config.yaml
n_layer: 8
d_model: 192
n_head: 6
n_kv_head: 6
head_dim: 32
d_mlp: 768
vocab_size: 2048
activation: "gelu"
norm: "layernorm"
norm_place: "pre"
norm_eps: 1e-05
positions: "alibi"
qk_norm: false
attn_scale: 0.177
bias: "all"
tie_embeddings: false
parallel_block: false
init: "trunc"
init_std_qkv: 0.0355
init_std_o: 0.0
init_std_up: 0.0355
init_std_down: 0.0
optimizer: "muon_variant"
lr: 0.00751
beta1: 0.9
weight_decay: 0.024
lr_head: 0.00694
grad_clip: 1.0
warmup_steps: 200
schedule: "wsd"
decay_fraction: 0.752
decay_shape: "linear"
final_lr_fraction: 0.0
batch_tokens: [16384, 32768, 65536]
seq_len: 1024
doc_mask: false
train_tokens: 269800000
steps: 8544
dataset: "wikipedia_en"
MLP neurons of a small language model. Each row is named by its layer, matrix (down: output weights) and neuron, and shows model dimensions 48-111. Each number is 128 + 24 x the weight over its row's rms, rounded and kept within 0 to 255.
After each neuron's rows, "fires before" lists the tokens most often just after its 100 highest values on Wikipedia text that the model never trained on.

L4.down591 [119 175 132 103 149 161 105 123 151 126 120 125  96 103 150 153 126  88 107 154 115 104 128 141  84 132 118 119  95 120  92 140 186 103 102 129 149 121 117 177 101 135 153 135 138 119 137 177 136 134 139 150 151 125 120 109 136 162  88 135 123 119 109 156]
fires before: "|", "\n", " "

L4.down410 [128 142 147 108 123 159 148 172  95 135 150 165 109 142 164  98 134 137 126 150 151 120 132  92  96 122  82 122  91 135 154 151 110  93 148 105 173 150 122 134 136 177 146 134  84 122 119 121  93 136 154 174 104 117 218 137 118 118 147 128 129 152 109 146]
fires before: " G", " |", "o", "\n", "ult", "ted"

L4.down428 [133 168 128 133  92 130 144 146  75 152 113 111  79 165 132 117 121 103  97 144 124 116 144 149 122 144 121 123 128 171 153 153 125 143 114  92 139 174 158 190  75 179 163 128 106 108 166 133 112  83 148 101 124 147 109 130 143 121 124 115 106 121 115 131]
fires before: " |", " –", "″", "″N", "′"

L4.down703 [106 179 134 111  83 148 124 124 149  61 149  89 144 124 105 123  98 143 144 168 145 186 139 106 147 115 113 112 142 125 124 128 104 154  94 146 116  95  87 104 110 106 133 115 137 155  96 135 122 141 136 117 126 134  95 156 125 110  96 132 158 146  96 117]
fires before: "|", "\n", "-"

L4.down393 [143  97 109 139 178  98 144 117 138 135 110 132  72 114 160  98  93 140 170 142 105 132 128  97 131 134 148 146 110 127 122 126 140 107 172 133 125 125 166 133 131 113 112 130 113 108 157 142 122  90 174 163 141 124 152 128 106 142 158 145 134 124 162 165]
fires before: "\n", " The", " He"

L4.down453 [109 185 165 109 105 123 113 146 134 117 111 133 133  70  94 134 113 196 148 160 144 106 120 120 145 128 109 166 144 121 146 122 106 160 139  99 121 133 154 118 146 128  72 146 147 131 119 152 171  91 127 109 103 118 123 136  98 117 115 143  97 110 157  76]
fires before: " |", "|", "\n", " of"

L4.down17 [112 171 144 125 134 134 114  98 125 136 128 104 145  93 137  64 133  89 151 153 127 135 105 118 122 164 117 133  94 109 148 142 159 121 139 203 127  75 151 172 138 170 160 116 149 148 133 110 124 153 117 121 125  98 142 106 135 121  70 110 119 126 120 124]
fires before: "\n", "-", "|"

L4.down656 [113 134 134 119 142  99 173 105 162 110 132 115 146 130 139 110 125 157 109 130 136 141 124 111  97 144 127 132 170 152 113  93  97 100 145 166 110 155 123 152  96 132 118 135  88  66 141 109 117 115 159 142 105 131 141 154 124 123 147  87  87 119  90 138]
fires before: "\n", " The"

L4.down734 [101 154 116 126 157 168 118 124 141 112 162 111 113 157 134 122  94 113 145 144 119 161 101 170 136 100 141 161 128  99 127 158 105 128 177  99 106 125 138  70 154 143 128 106 141 159 160 108 143 144 168 161  96 178 136 106 122  97  93 121 101 128 136 173]
fires before: "-", "|", "art", "res"

L4.down451 [ 93 122 137 111 133 100 140 161 128 128 141 126 119 100 107 150 122 139 103 136  92 130 144 138 139 144 134 116 110 123 103 131 121 109 122  84 130 138  93 121 170 153 152 176 115 126 142 195 132 134 100 185 137 127 140 134 121 100 164 133 148 104 131 138]
fires before: ";", " |", ",", "and", "e"

L4.down283 [110 177 139 105 158 154  62 135 122  88 135 124 113 123  90 125  76 114 106 136 173 131 138 180 135 140 102 124 138 146 116  94 149 157 103 126 147 163 113 119  93 109 143 123 136 112 151 164 125 116 139 107 118 191 134 126 105 134 144 101 151 116 130 137]
fires before: "\n", "er", "h"

L4.down136 [160 164 158  86 127 103  84  79 131 145 104 125 147 127  91 114 128 125 120 132 114 147 154 141 144 135 161 147 131  84 125 123 156  96 107 190 120 141  85 146 114 166 123 125 111  99 112 138  81 136 160 149 143 153 148 109 141 115 136 142 165 131 122 104]
fires before: " |", "ad"

L4.down50 [138 147 144 112 120 124 137 133 131  96 129  89  95 157 177 124 112 167 101 127 124 145 101 101 143 141 123 115 169 124 130 125 144 158 139 104 125 147 113  44 110 124  66 131 160 152  83 131 137 141 151 163 144 138 138 149 134  96 129 153 163 141 178  93]
fires before: " |", ")"

L4.down121 [149 136 146 139 142 136 151 112 114 112 100  77 128 115 133  62  93 114  98 144 129 120  80 151 132  65 106 128 137 129 112 119 115 131 133 246 123 132 137 141 105 142 110 143 122 103 126 108 126 106 107 139 108 108 126 131 172 139 146 125 129 138 108 135]
fires before: "\n", "-", "|"

L4.down29 [127 124 119 155 184 115 151 136  91 137 103  63  83 139 133  73 141 124  99 122 127 137 105  95 127 122 127 151 146 125 146 120 153 121 101 220 145 153 124 150 127 123 119  95 144  75 116 136 152 152 111 103 103 103 137 117 128 127 152  98 142 142 104 130]
fires before: "\n", "-", " The", "|"

L4.down545 [140 160 119 119 155 120 137 118 153 140  83 137 111 158 110 166 169 175 126 133 157 103 123 115 169  74 111 150 187 126  74  85 152 140 138  98 197 102 148  78 124  96  81 170  96 151 144 118 148 129 115 150 115 154 109 134  82 150 138 124 102 134 125 148]
fires before: " |", " 4"